python train.py --n_layer=8 --d_model=768 --n_head=8 --n_kv_head=8 --head_dim=96 --d_mlp=3072 --vocab_size=15939 --activation="relu" --norm="layernorm" --norm_place="pre" --norm_eps=1e-05 --positions="learned" --qk_norm=false --attn_scale=0.102 --bias="all" --tie_embeddings=false --parallel_block=false --init="trunc" --init_std_qkv=0.0154 --init_std_o=0.00384 --init_std_up=0.0154 --init_std_down=0.00192 --optimizer="adamw" --lr=0.000429 --beta1=0.9 --beta2=0.98 --weight_decay=0.28 --lr_head=0.00384 --grad_clip=2.0 --warmup_steps=251 --schedule="wsd" --decay_fraction=0.835 --decay_shape="linear" --final_lr_fraction=0.0 --batch_tokens=131072 --seq_len=1024 --doc_mask=true --train_tokens=1021000000 --steps=7790 --dataset="wikipedia_en"
MLP neurons of a small language model. Each row is named by its layer, matrix (up: input weights) and neuron, and shows model dimensions 112-175. Each number is 128 + 32 x the weight over its row's rms, rounded and kept within 0 to 255.
A block is one neuron, or neurons of one layer that tend to fire together. After each block is what it responds to, as a language model described it from the Wikipedia text at the highest values.

L4.up1857 [127 111  77 120 121 144 174 137 142  92 124 158  97 154  82 147 153 147  87  96 176 100 145  62 154 110  97 164 181 126 114  99 141 174 215 109  88 151  66 131 203 106 119  86 114 137 135 155 122 108 103 115 152 134  74 106 144  35  84 104 145 101 105 113]
Description: Infobox fields and units. Tokens completing a number, unit or field name in infobox-style lists, such as 00 in UTC+01:00, g, cm, million; also sentence-initial L.

L2.up60 [ 98 104 114 164 145 118 137 114 125 146 167 186 136 109  76 163 129 162 133 138 133  99  98 138 153 148 121 134 173 185 143  67 111 108 162 163 125 192  96 100 120 205 133 127 135 140 201 122  95 119  95 118 152  97 139 111 117 101  94 157  79 118 107 173]
L2.up1554 [113 120 125 117 110  90 106 112 185 126 120 145  59 165 148  73 131 100 135 137 149 133 116 106 182 156  35 106 131 160 168  66  80 159 196 156 151 135 117 182 103 183 162 163 101 139  93 127 101  42 102 188 150  94 213 136 152 130 105  82 138 122 146 215]
L2.up2055 [131 122 141 162 160 106 161 115 174 151 159 128  56 156 141 120 134 137 106 126 101 111 140  88 148 121 116 121 123 135 123 110 143 124 128  86  89  87 110 140 144 159 130 172 109 199 113 140 115 105 158  82 174 149 123 146 132  60  65 150 124 115  67 128]
L2.up2082 [115 143 146 120 154 110 100 125 130 213 116 206 108 126 136 113 144 121 123 114 120  60 163  86 177 123  69 164 139 146 141  70 139  87 146 128 124 110 113 101 137 175 114 141  84 170 146 148 106  97 127 105 170  85 129 130  98 167 112  91 134 137  59 132]
Description: Wiki structural markup. Wiki formatting tokens such as section-heading equals signs (== Reception ==, ===TVXQ===), indented line breaks after match scores in football results, and list dashes or separators.

L2.up450 [125 114  47 140 135 151 133 119 142 114 146 142  99 128 152 182 106 104  80 115  78 103 165  72 137 153 103 171 127  93 108 140 123 110 121 120  44 130  99 134 134 164  91 141  83  67 143  84 108 136 126  52  75 189 179 211 175 127  90 118 127 118 162  94]
L2.up556 [150 118 146  75  54  90 101  96 120 181 139 106 116  99 161 118 105  92  97  91 126 130 188 148 182 148 102  88 111  92  91 113 166 143 117  88  80 104 160 154 135 166 104 151  99 149 148 132 111  91 148  99 155 111 155 138 118 161 123 104 162 132 137 127]
L2.up1687 [187 128 155  49  84 135 163  93 143 153 109 158 155 195 111 130 146 101 148  92 124 130 167 102 124 172 129 102 135 156 115 117 120 142 109 125  92 147 100 160 105 142 104 125 178  88 142 101  80 124 119 149 132 161 123 211 170 151  75 152 127 114 174 111]
L2.up2034 [114 139 171  18  84 117 119 105 151 148 117 133 175  97 143 102 118 109  89  81 156  91 142 103 111 172 112 108 164 132 139 101 127 164 143  72 138 104 153 135 128 204 107 130  93 132 101  89  53 127  88 113 127 186 155 227 204  90  69  96 193 162 165 114]
Description: Sentence-ending punctuation. Sentence-final period tokens (often fused with a closing quote or parenthesis, or a paragraph break) ending long Wikipedia prose sentences, like ". ", "\". ", "). ".

L3.up119 [ 73 111 114  97 101 124  75 124 117 133 138 169 157  50 110 118  66 130 129 167 155 143 120 158  98  80 144  84 103 175 156 162  98 149 169 136 107 139 184 142 158 112 104 118 135 149  71 148  98  66 131 127 119 126 192 162 106  50  85 144 228 191  80 169]
L3.up357 [108 119 135  89 185 149 131 155 123 153 118 124 170 148 132  96 114 144  82 104 166 128 135 133  96 188 160 139 145 129 125 151 181  98 191 132  96  93 129 101 108 189 122 184 149 111 116  95 107 144  97 132 118 229 137 120 193 119  83 130 159 123 112 142]
L3.up394 [119 172 109  95 129  95 219 179 149 155 108 149 136 148 137 136 137  41  91 133 148 151  50 115 119 163 134 111 103 155 159  81 109  67 185 124 114 130 137 111 115  99 167 116  94 113 127 141 133 181  54 158 109 181 106 132 210  61  80 162 159  93  32 148]
L3.up872 [104 168 131 159  85 136  94 125 166 160 132 164 146 147 173 144  76 102 136 177 127 139 139  86  72 102 170 143 106 168 125 108 193 155 163 124  93  80  66 160 137 139 172 140 106 111 123  88 137 147 131  92 142 156  82 149  78  97  91 125 223 100 145 111]
L3.up924 [113 113 158 116 135 132 108  67 155 106 131  93 188 178 125 138 144 117  89 119  84 154 124 161 120 105 153  78 119 103 102 120 155 118 214 124  96 122  73 112 129 128 122 106 166 125 123 133 140 162 147  75 173 239 107 140  95 151 110  68 164  83 169 127]
L3.up1092 [ 61 175 141 126 107 126 167 115  82 178 155 151 100 158 146  77 102 127 100  83 204 169 137 115 140  71 127 136 120 125 138 113 158 108 134 136  98 105  86 109 129 177  83  93 112 131 123 102 138 102 161 112 140 149  91 177 152 104  58 117 209 182  93 143]
L3.up1350 [ 46 149 109  84 140 167 108 160 135 120 126 131 147 151  94  99 137 124 109  61 184 146 113 121 142 175 161 154  98  92 135 146 162 136 231 109 150  65 120  87 184 131 169 176 122 117 116 146 128 127 132 172 156 154 118 163 110 114  79 119 194 152 151 171]
L3.up1955 [124 121 153  70 118 113 139 118 101 175 118 151 167 149 110 171 106 162 104 107 200 129 120 137  76 182 146 137 150 132 173 118  84 105 127 201 114 113 161 120 172 176 189 152 123 133 129 133 134 152  83 118 135 107  81 135 135 101  88 148 166 130  59 117]
L3.up1968 [ 54  78 126 162 156 129  79 113 141 183 131  97 104 141  87  97 152 121 105 124  60  94 140  45 118 144 145 111 125 168 159 135 140 116 190 153 118 110  94 136 126 125 126 169 138 115 129 141 167 127  53  98 142 124 133 173 130 105 116 102 141 119 137  93]
L3.up2095 [ 95  79 144 134  90 124 182 128 200 105 140 133 131 153 165 112 110 120 100  91 152 170 105 105 125 164  95 166 130 124 166  65 187  98 152 159 122 127 123  99 132 129 134  97 158  89 142 111 112 172 116 126 163 170 113 170 111 120  64 151 192  91 115 132]
L3.up2154 [ 98  88  65  63 111 169 122 127 162 158 166 146 174  95 104 126 128  84  73 138 191 145  66  98  89 162 138  58 131  90 138 201  85 108 100 179 114  95  71 122  89 108 116  76 152 149 100  66 155 136 103  86 141 195  79 159 117  83 119 193 173  73 128 144]
L3.up2183 [100 118  50  69 186 105 131 184 170 148 135 150  92 166 126 130 130 179  93 131 140 152  90  79 136 147  87 100 131 134 135 170 161 181 147 148  88 105 118 129 136 132  80 134  51 135 114 113 104 130 101 146 163 149  98 175 138  88 100 135 160 108  89  61]
L3.up2204 [ 92  86 158  98 178  93  90  90 133 109 128 107 190  92 105 140 110  55 116 100 100 145 105 125 132 157 117 113 106 136 161 121 112 128 208 117 163 127 104  78 180 181  73 125  80 143 145 126 155 137 121 108 155 130 104 143 125 106  48 168 142 105  86 134]
L3.up2495 [134 130 143 129 147 128 110 146 115 118 115 196 195 136 135 108  94 101 142 120 205 139  86 157  87 152 143 101 115 168 102 133 114 142 174 100 163  92 170 168  90 186 162 168 123  99 151  85 117 149 182  87 141  85 157 200 170 144  87 162 185 127  77  88]
L3.up2563 [152  88 144 108 111 123 130 154 126 107 167 114  99  77 116 163 126 146 130 145 132  97 104  56 123 173 130 123 179 141 133  72 184 166 135 131  91 147  94 164  98 124 164 131 116 104 125 162 145 167 132 129 141 133  56 123 147  73  50 119 142  71 130 125]
L3.up2732 [ 62 106 154  84 128 118 113  97 141 134 149 116 119 167 170 144 131 120 137 122 137 117 103  86  77 231 111 126 144 170 135 130 119 114  81 133 125  94 128 123 192 141 143 103  91 131  83 102 148  92 132  93 133 108 154 145 140  79  86 127 141 174 132 101]
Description: Infobox measurement values. Number tokens in Wikipedia infobox and table fields, especially just before a unit or parenthetical, e.g. UTC+01:00 (CET), 2,260 ft, 137 kg; also the first word after a section heading.

L2.up812 [113 122  97 146 134 151 112 120 101 149 166 141 105 168 141 159 109  99 101 144 168 128  97 202 131 155  76 128 121 148 114 136 143 149 132  85 118  49  53 132  79 166 120 204 136  90 138 130  97 129 107 165  86 198 157 131  77 130 148 125 118 150 122 138]
L2.up1229 [ 42 144 137 184 105 139 104 151  91 158 139  53  94 148 121 166  80 126 113 146 139 117 177 160 153 114  58 124 115 200 161 114 127 169  84 123 147 163 119 146  93 128 145 130 118  98 152 137 123  95 168 119 144 161  76 125 162 171 138  92 169 176  94 131]
L2.up1564 [ 57 165  85 130 116  91  88  98 151  54 149  86 123 128 161 124 107 105 165 112 144 115 173 135 123 144 105 174 107 128 139 126  63  86 180 142  92 129  59  93 152 155 161 137 122 112  87 162 115 144  80 124 156 210 132 117 124  26  43 100 121 153 143 108]
L2.up2107 [ 63 103  94 126  89 161 104  81 113 151 111 113 116 112  97 132 129  90  81 114 138 137 154  99 111 151 110 134 127 163 116 101 135 135 153  66  99 117  62 145 151 195 147 151 164 109 153 102 118 150  93 119 129 171 128 120 125  90 106 109 147 145 111 118]
Description: Fragments in reference data. Short tokens that split names, codes and numbers in tables, infoboxes and lists, such as 312'19', Bigorre, Mélissa, Theodosius I, Kemény's.

L3.up71 [ 47 116 151 107  81 145 139  94 139 174 105 128 147 160 199 124 140 186 143  90 123 148 202 100 188 104 112 111 132 154  89 152 103 135 187 148 100 123 133  98 174 178 144 122 125 158  17 122  95 110  94  77  80 103 115 108 137  72 155 135  89 166 160 166]
L3.up195 [123  49 129 143 135 163  69 113 158 108 122 173  90  79 144 131 126 131 109 168 127 126 110 135  68 132  88  90 122 160 111 158 100 126 102  90  54 107 127  67 111 158 105 146  79 171 149 101  94 176 153 136 132 227 144 115 120 113 134 125 158 129 101 198]
L3.up431 [ 90 123 136  77 106 144 164 113 107 126 111 115  97  80 130 184 132 116 172 129 159 100 150  78 143 168  71  90 148 146 107 161 167  97  95 142 121 141 135 108 134 156 159 127 121 156 102 117 129  94 137 106  83 179 162 122 152 193 101 115 143 115 129 239]
L3.up1024 [122  45 149  63 112 122 112  95 175 146 104 173 150 200  98  88 114 163 139 158 139 122 113 164 155 140 140  92 154 127 107 184 125 130  91 112  99 100 131 136 123 198 132 115 105 164 166  77 129 167 127  76 153 177 149 171 168 149  86 100 191  77  80 194]
L3.up1158 [ 58 122 165 161 150 154 141  70 122 176 136 160 126  94 152 155  89 210 109 148 136 114 112 102 110 162 101 149 146 149 116 175 151 110 149 104 139 117 106 149 162 121 135 129 141 121 158 120 156 138 162  95 136 181 111 112 119 151  70 167 152 154 138 164]
L3.up1161 [ 65 136 133  93 142 133 126 147 126 122 110 126 107 142 172 129 109 217 149  73 167 158  99  81 105 139  88  98 153 154 117 175 147  85 115 156 107  88 131 139 157 153 158  65 120 127 133  97 105 155 146 144 109 119 138 147 127 118 120 133 145 189 138 165]
L3.up1476 [ 94  97 149  78 110 130 137 104 180 169 157 187 114 144 164 210 169 141 165  99 127 109 112 115 173 167 108  95 138 131  88 158  97 136 129 117 106 107 130 101 172 177  98  63 121 139 145 155 108 115 119 122  94 160 118 106 214 167  68 141 210 105 115 200]
L3.up1591 [ 78 119 188 115 116 172 185 121 144 185 132 157 129 150 167 152 118 169  88 105 151  86 112  87 124 135  33 121 160 143 112 200 169 130  83 171  95 120 127 139 124 133 136 157 144 152 110 148 119 100 162 129 104 135 136 174 134 136 109  68 129 147 163 176]
L3.up1849 [ 75 140 167 132 131 109 109  99 119 149 139 148 128 125 159 110  51 169 111 173 192 116 145  92 111 116 122 103 206 172 123 200 104 136 113 114 148 114 142 120  84 141 106 166 140 124 104 150 128  86 192 148 187 190 143 137 109 146 144 111 144 131 127 178]
L3.up2213 [ 94  91  94  68 162 179 180 129 119 159 106 134 126 133  86  95 143 182 129 130 127 102 111  84 113 196 121 136 186 140 113 149 160 154 105 148  86 118 130 149 156 130 131 185 142 142 145  93 129 132 131 110 144  99 141 124 174 100  76 106 192 132 146 156]
L3.up2417 [ 93 133 141 100 146 122 108  95 166 148 137 181 106 113  93 127 139 153 106 145 151  88 141 147 116 118  98 100 144 109  82 134 101  95 150 144  89 108 188 151 131 167  90 163 157 137 118  99  80 102 187  59 105 114 153 150 129 163 154  86 113 119 146 194]
L3.up2504 [ 69 118 127 149 169 137 179 113 201 173 145 105 142 164 163 108 126 138 109 125 124  79 153 169  89 152 103  64 136 116  80 178 175 112  63 117 105 148 122 159 139 179 143 116 175 132 171  83 166 184 131  88 127 143  97 124 182 142 164 156 181 101 140 180]
L3.up2617 [ 93 139 143 102 106 146 124 130 142 216 100 100  80 132 168  65 130 233  87 113 131 116 153 137 109 139 134 105 121 137  89 102 124 134 153  97 140 114 134 144  90 192 123 138 110 155 132 114  42 102 134  98 165 146 115 138 139 179 122  80 198 197  97 147]
L3.up2711 [101 143  81  84 121 153 114 130  96 150 123 159 115 197 176  69 181 178 163 164 154 111 131 156 117 101 146 131  92 137 138 159 108  81 116  97 131 109 149  89 130 140 131 162  91 129 146 174  93 154 193 135  59 141 129 176 108 144 101 116 117  99 156 177]
L3.up2760 [163  99 152  92 148 178 144 161 170 166 160 153  88  93 149 103 102 135 134 140 131 115 114 101  77 122 140 166 127 160 123 176 114 136 149  95 132 128 114  89 161 156 157 118 100 109  66  77 126 125 170  82  95 174 114 165 186 165 100 116 133 127 138 179]
L3.up2771 [138 144 166 122 182 154 196  99 135 181 119  95 121  96 159  57  83 170 121  85 137 103  61 169 109 112 118 122 115 147 100 161 167 147 131 213 155 137 135  85 135  98 152 166 111 101  66 112 135  86 179 151  94  87 102 102 133  90 156 125 175 144 146 181]
Description: Late-column table separators. Cell separators and numbers near the end of a row in Wikipedia stats tables, just before the final columns (total, goal difference, points).

L4.up888 [ 70 164 120 122 134 139 119  77 107 128 107 129 134 153 159  93  90 148 150  65 195 133 134 123 131 136 123  70 205 189 145 146 114 182 110 155 120 151 152 155 131 208 185 184  97 101 119  62  86 124 110 123 118 147 123 137  85 131 125 111 173 134 118 159]
Description: Table cell separators. Pipe, semicolon or colon separators between cells in sports-stats and election-result tables, mostly in Total, Turnout and Majority rows, e.g. "Total |", "Turnout | |", "Runners-up (3):".

L3.up53 [ 41 128 163 154 167 137 200 126 124 129 148 137 137 182 105  92 170 150 150 150 166 105 200 150 137 171 148 141 155 151 134 106 122 113 160 100  59 126  81 128 128 108 137 115  50 137 183 132 114  86  99  90 130 155 126 169 131 127  48 137 101 110  65 140]
L3.up314 [148 148 170 125 140 115 133 149 147 141 128 145 175 115 106 140  99 115 111 120 150 156 192 167 155 155 131 186 130 155 138  75  53 183 156 120 115 122 170  98 133 132 147 226  98 115 185 117 136 124 121 145  97 132 188 179 163 151  82 155 164  93  86 135]
L3.up395 [ 36  86 117  68 182 157  95 125 117 126 140 172 163  94  62  68 134 192 100  73 181 130 155 179  73 128 128  92 168 153 178 184 125 137 144 202  91 112 147 105 137 162 141 120 171 140 100 106 118 107 138  92 106 143 137 133 184  76 153 113 169  97  59 160]
L3.up797 [ 84 149  76  99 174 137 175 152 139 118 123 124 107 134 113 138 122 148  55 144 106  95 137  41 148 170  82 134 151 104 134 131  66 113 160 101 109 115  75 181 167 145 120 122  69 121  78  97  88 229  97  91  99 102 130 132 188 127 113 130 105 140 122 136]
L3.up1183 [ 87 110 115 120 184 130 148 140 156 115 125  97 163 108 143 165 151 126  93 129  91 152 114 124 173 147  44 112 146 135 138 160  82 113 183 120 136 114 120 154 154 109 143  90 149  86 103 190  92 204  86 179 108 170 163 172 180 168  93 132 107 179 126 135]
L3.up1215 [142  81  90 133 110 132 195 118 160 100 128 114 109 170 110 131 128 115 115  70 107 107 188 123  75 161 152  86 153 145 109 211 126 131 120 156 105  95 118 133 209 149  83  96 126  96  90 145  80 120 104 158  81 155 176 165 191 122  48  70  79 160 120 135]
L3.up1276 [137 126  56 127 154  91 156 128 116 169 169 180 140 143 134 163 134 190 141 125  67  92 139 102 150 179  82  98 174 105 162  77 137  86 143 153  89 136 105 167 141 123  92 124 112 116 138 186 156 120 135 178 175 156 124 129 166 156  60 115  80 177 158 118]
L3.up1618 [ 65 155 145  72 182  96 130  99 144 184 119 138 208 160  80 131  98 211 119 145 176 130  91 123  61 118 142 147 133 141 124 136 127 159 166 170 155 135 144 117 125  87 150  97 106 133  97 136 155  91 148 148 119  87 123 151 137 147 147 128 201 118 122 147]
L3.up1874 [ 34 128 140 101 131  89 127 143  82 146  95 155 121 175 107  89 136 139 120 163 178 105 172 139 150 144 114  86 118  99 125  90 117  85 102 137  97  90  95 112 139 121 133 168 163 115 142 160 111 121 103 129 131  99 170 138 181 156  74 121  87 157 139 138]
L3.up2079 [108 118  70  74 110 161 144 122 125 109 111 184 212  86 116 172 112 137 109 144  80 132 206 120 191 127 147 158 137 155 116 161  71 156 122 100 130  98  91 111 113 173 152 182 130 129  82 164 167 108  94 109  74 182 122 147 151 112  77 152 156  79 143 139]
L3.up2202 [120 107  74 105 118 154  94 139  88 120 143 206 116  67  68 137  67 136  84 158 122 114 157  68  97 105 117 186 151 150 177 110 139  79 245  88 131 110 138 110 158 153 125  97 105 125  84 134 150  99 110  89 109 112 159 168 129  99 121 151 209 121 103 174]
L3.up2349 [ 79 119  75 155 134 124 162 130 120  80 149 131 106  76 116 165 123 145 114 179  83 101 111 129 104 156  90  82 175 144 141 159 125 135 145 166 130  91 135 105 161 152 118 158  65 149  93 131  94 183  80 113  65 174  89 158 172 139  57 151 107 145 111 131]
L3.up2392 [ 83  77  76 124 105 202 132 136 121 214 120 139  88 176  53  97 119 176  60 103 119 145 157 114 104 147 131 110 131 115 132 130  89 116 131 187 105 100 101 141 124 156  94 170 128 151 108 134 153 181  82 115 102  75 115 138 129  70  98 100 163 150 113 143]
L3.up2510 [ 55 110  84  29 123 100 133 138  83 121 112 161 170 207 100  98 143 111 125 184 193 125  93 159 185 117 124  87 162 180  82  99 153 197 191 157 139 109  94  84 114 175 115 147 151 142  98 138 128 117 141  91 107  86 137 170 184 146  53 129 132 121 110 160]
L3.up2885 [102  53  49  72 138 120 157 134 134  68 148 155 136 139 112 142 158 148 145 147 135 131 153 119 139 168 138 101 147  79 157  69 114  94 146 205 117 129  66  71  79  98 146 117 137 104 154 111 169  92  76 105 147 215  94 128 209 137 132 170 162  76 127 108]
L3.up2983 [ 82 167  79 152 157  99 155  97  61 132 125 110 126 138 134  86 139 131 166 147  92  78 152 157 159  85 163 166 148 113 168 110 110 112  81 116  26  92  91 104 103 146 164 195 130 129 109  86 122 102 134 162 117 148  84 133  99 101  93 114 151 188 165 170]
Description: Abbreviation periods and header ends. Fires on the period closing an abbreviation or initial mid-name (U.S., S.H.I.E.L.D., p.m., No.) and on line breaks after football score lines, mostly in tables and results lists.

L4.up2056 [ 78 131 143 122 112 165 151 145 116 149 134 112 145 123 111 153 120 143  79  38 127 106 198 121 119 122  85  68 123 153 141 167 162 133 156 124 157  95 111 150 158 117 150 109 106 160  74 125  84 154  86 149  55 169 167 167 136  80  70 124 163 140 118 106]
Description: Periods after initials. Periods ending a single capital letter in abbreviations and initials, such as L.A., D.C., John E. Cort; also sentence-final periods and No. in tables.

L4.up400 [188 113 114 118  90  80 153  82 135 137 119  98 146  97 163 158 123 101 111 104  99  90 131 139 135 146 130 187 130 123  96  90 146 126 100 117 137  57 161 157 157 174  50 122  80 163 116 114 135 124 131 112 156 170 149 219 124 154  58 147 172 143 117 101]
Description: Paragraph-ending punctuation. Final periods, colons, or closing brackets that end a sentence, mostly the last sentence of a Wikipedia paragraph before a line break or heading.

L2.up1717 [ 73 147 132 127  98 105  74 131 120 143 135 238 148 101  71  98  79 155 106 115 193 169 134  74 109 114 107 111 166 157 158 133 101 110 138 111 115 163 133 107 143 111 171 147 131  99 117 131 102  83 115 138 104 114 108 139  76 178  67 147 188 150  69 110]
L2.up1826 [ 66  92 180 173 129  94  77  98 135  83 110 149 117  88 145  99  82  90  99  94 169 140 159 131 138 130 114 133 127 137  69  95 151 161 150 131 164 140 177 136 105 201 138 157  63 126 173 154 115  95 134  71 137 196  80 141 171 143  95 111 136 105  60 155]
L2.up2358 [ 85 182 156 104 150 109 168 120 157 143 121 107 108 131 141 123  84 152 165 141 138 122 117 161 144  99  90 183 131 141 111 130 133 137 159 129 153  80 135 146 197 179 128 123  87  95  65  94 120 101 122 153 114 121 181 148 126  91 120 132 136 155 104 185]
L2.up2370 [112  94 174  88  77 124 129 117 120 187 149 175 165 212  96 109 170 174  92 160 136 125  90 119 108 153 136 148 120 118 109 188 168 133 144 112 141 151  81 131  92 179 118 110 142 175 177  80 119 138 124  61 133 149 119 106 167 137  91  63 213 152 182 175]
Description: Table separators and predicate verbs. Pipe separators in Wikipedia stats and league tables, especially near Total rows; also verbs like located, played, held and infobox colons.

L3.up12 [102 171 151 111 124 134 178 118  82 154 123 139 156 129 141 123 114 116  33 124  82  62 160 148 146 113 124 141 142 115 130 127 163 110  88 128 160  59  76 179 108  97 115 124 130 152 143  35 120 144 131 116 150 152 105 154  94 128  55 114 104 107  62  85]
L3.up672 [ 76 122 162  64 141 137 107 100 126 127 146 187 175 125 129 123 135 127  90 157  59 159 115  82 134 105 128 182 129 121 172 146 138 148 109  97 153 115 131 112 139  89 101  58 157 123 112 137 123 155 116 154  52 172 125 209 172 102  72 124 187 212  86  69]
L3.up811 [146 142 145  96  86 109 152  92 136 155 124 111 131  96 183  98 101 109 124  91  81  95 113  87 160 159 143 121 108 124  87  70 128 128 123 131 127  85 133 127 138 159  73  87  76 118 174 103 105 146 138 122 147 175 113 217  87 150 101 173 183 134 139  88]
L3.up873 [ 94 177  64 102  94 106 139 107 137 138 137 161  99  95 157 131 108  88  98 123 128  82 139 119 153 124  77 107  97 174 110 136 123  68 141  90 145 121  61 144 166 113 108 144 118 105 149  92 133 118 191  96 127 113 209 189 151  82  66 148 181 159 117 163]
L3.up986 [173  99 155 123 140 112 116 103 110 211 159 170 102 129 156 168  94 104  77 130  71  55 123  70 174 145 134  98 138 119 136 151 105 116 163 132 129  84  85 159 123 176 140 179 117 135  85  45 117  82  96  89 134 105  92 197 109 113  78 112 163 148  42 136]
L3.up1131 [140 129 181  78 138  82 168 138 113 130  99 133 124 150 162 116 126 130 126 163 123 140 138 102 126 117 143 118 156 118  84  69 130 119 137 107 132  80 159 109 166 161  94 124 145 124  74 131 120 148 152  67 135 118 140 136 125 128  90 165 197 157 105 120]
L3.up1498 [ 95 153 148  96 120  89  76 152 160 116 154 147 138 246 122 118 108 120 143 119 110 167 106 151  94 136 146 140 151  91 117 194  94 165 114 100 123 112 131 165 175 193 115 144  90 101  88 119 148 143 119 155 187 163 131 211 105 124 114 158 125 172  60 108]
L3.up1669 [161 168 111  86  31 115 136 113 131 157 127 155 142  92 142 109  89 139  73 129 101 131 172  99 185 124 160 126 134 109 134 174 136 130  99 132 146  90 105 142 145 129 127 144 104 116 132 119 113 137 138 124 105 148 113 183 166 137  93 154 122 180 101  90]
L3.up2316 [ 88  87 117 152 129 139 140 114 112 177 147 164 116 141 112 107  84 134  61 113  98  95 149  95 158 116  89 158  70 126  86 153 168 102 108 122 118 113 147 162 123 163  99 136 114 137 163  94  68 131 171  97  97 125 114 225 141 119  45 128 185 141 133 126]
L3.up2358 [128 108 110  87  97 158 107 108 144 193 184 120 107 114 160  97 159 128  95 180  85 106 172 112 144  95 158 101  72 137 113  83 164 129 126  90 136  96  64 156 166 134  83 133 132 114 134  95 166  91 123 105 126 150 143 163 164 160  99 117 211  81  55 126]
L3.up2389 [124 156 109 178  92 119 147 156  77 148 108 204 136 159 135  84  47 184 115 100 189 149 127 155  72 153 148 205 154 143 147 100 162 109 148 125 123  79  95 174 129 126 131 119 138 102 128 135 149 162  77 138 151 118 140 174  82 132  79 162 153 178 128 104]
L3.up2725 [103 148 101 105 144 141 178 153  89 122 145 154 175 115 147 192 160 121  45 177 118 138 107 138 137 139  45 118 163 120 164 123 157  75 134  86 159  59  86 149 142 116 119 149 113 102 115  88 122 115  85 161 166 171 138 153 138 185 104 165 109 115  83 142]
L3.up2800 [103  99 160 132 112 125 161 116  97 191 131 164 159 100 175  84 114 106 114 118 117  52 101 103 176  73 122 112 134 108 146 116 219 102 108 136 145 125 107 155  96 163 142 152 117 119 154 107 147  94 146  73 152 160 145 233 113 107  94 118 101 174  92  87]
L3.up2839 [152 126 113 103  43 111 111 104 128 164 144 121 152 100 150  91  71  91 106 120  62  76  95 129 192 191 152 117 147 158 109 120 116 113 119 111 140 112  95 121 124 159  45 133  94  93  98 138 119 154 159 140 169 161 109 149 134 139 174 155 155 187 162  90]
L3.up2960 [ 90 143 128 168  73 156 159 130 109 137 150 170  77 119  76 112 109 168 127 111 198  80 111 151 138  99  66 112 134 138 144 126 163 179 185 159 127  66 130 141 134 153 117 137 111 132  55 111 184 139 105  63 154  79 166 167 154 102  95  95 112 126  98 113]
L3.up3016 [120 171 161 120  98 127  87  98 145 158 169 132 148  91 169  95  20 103 143  81 124  98  93 154 116 173 122  92 144  99 107  89 168 126 125 119 117  60 120 174 146 163  88 145 119 119 161  97  95 166 161 149 158 180 123 208 157  92 116  84  92 157  90 105]
Description: Sentence-final periods. Full stops ending a prose sentence in Wikipedia articles, often closing a paragraph, e.g. "...counterattack." or "...his heading." before a new section.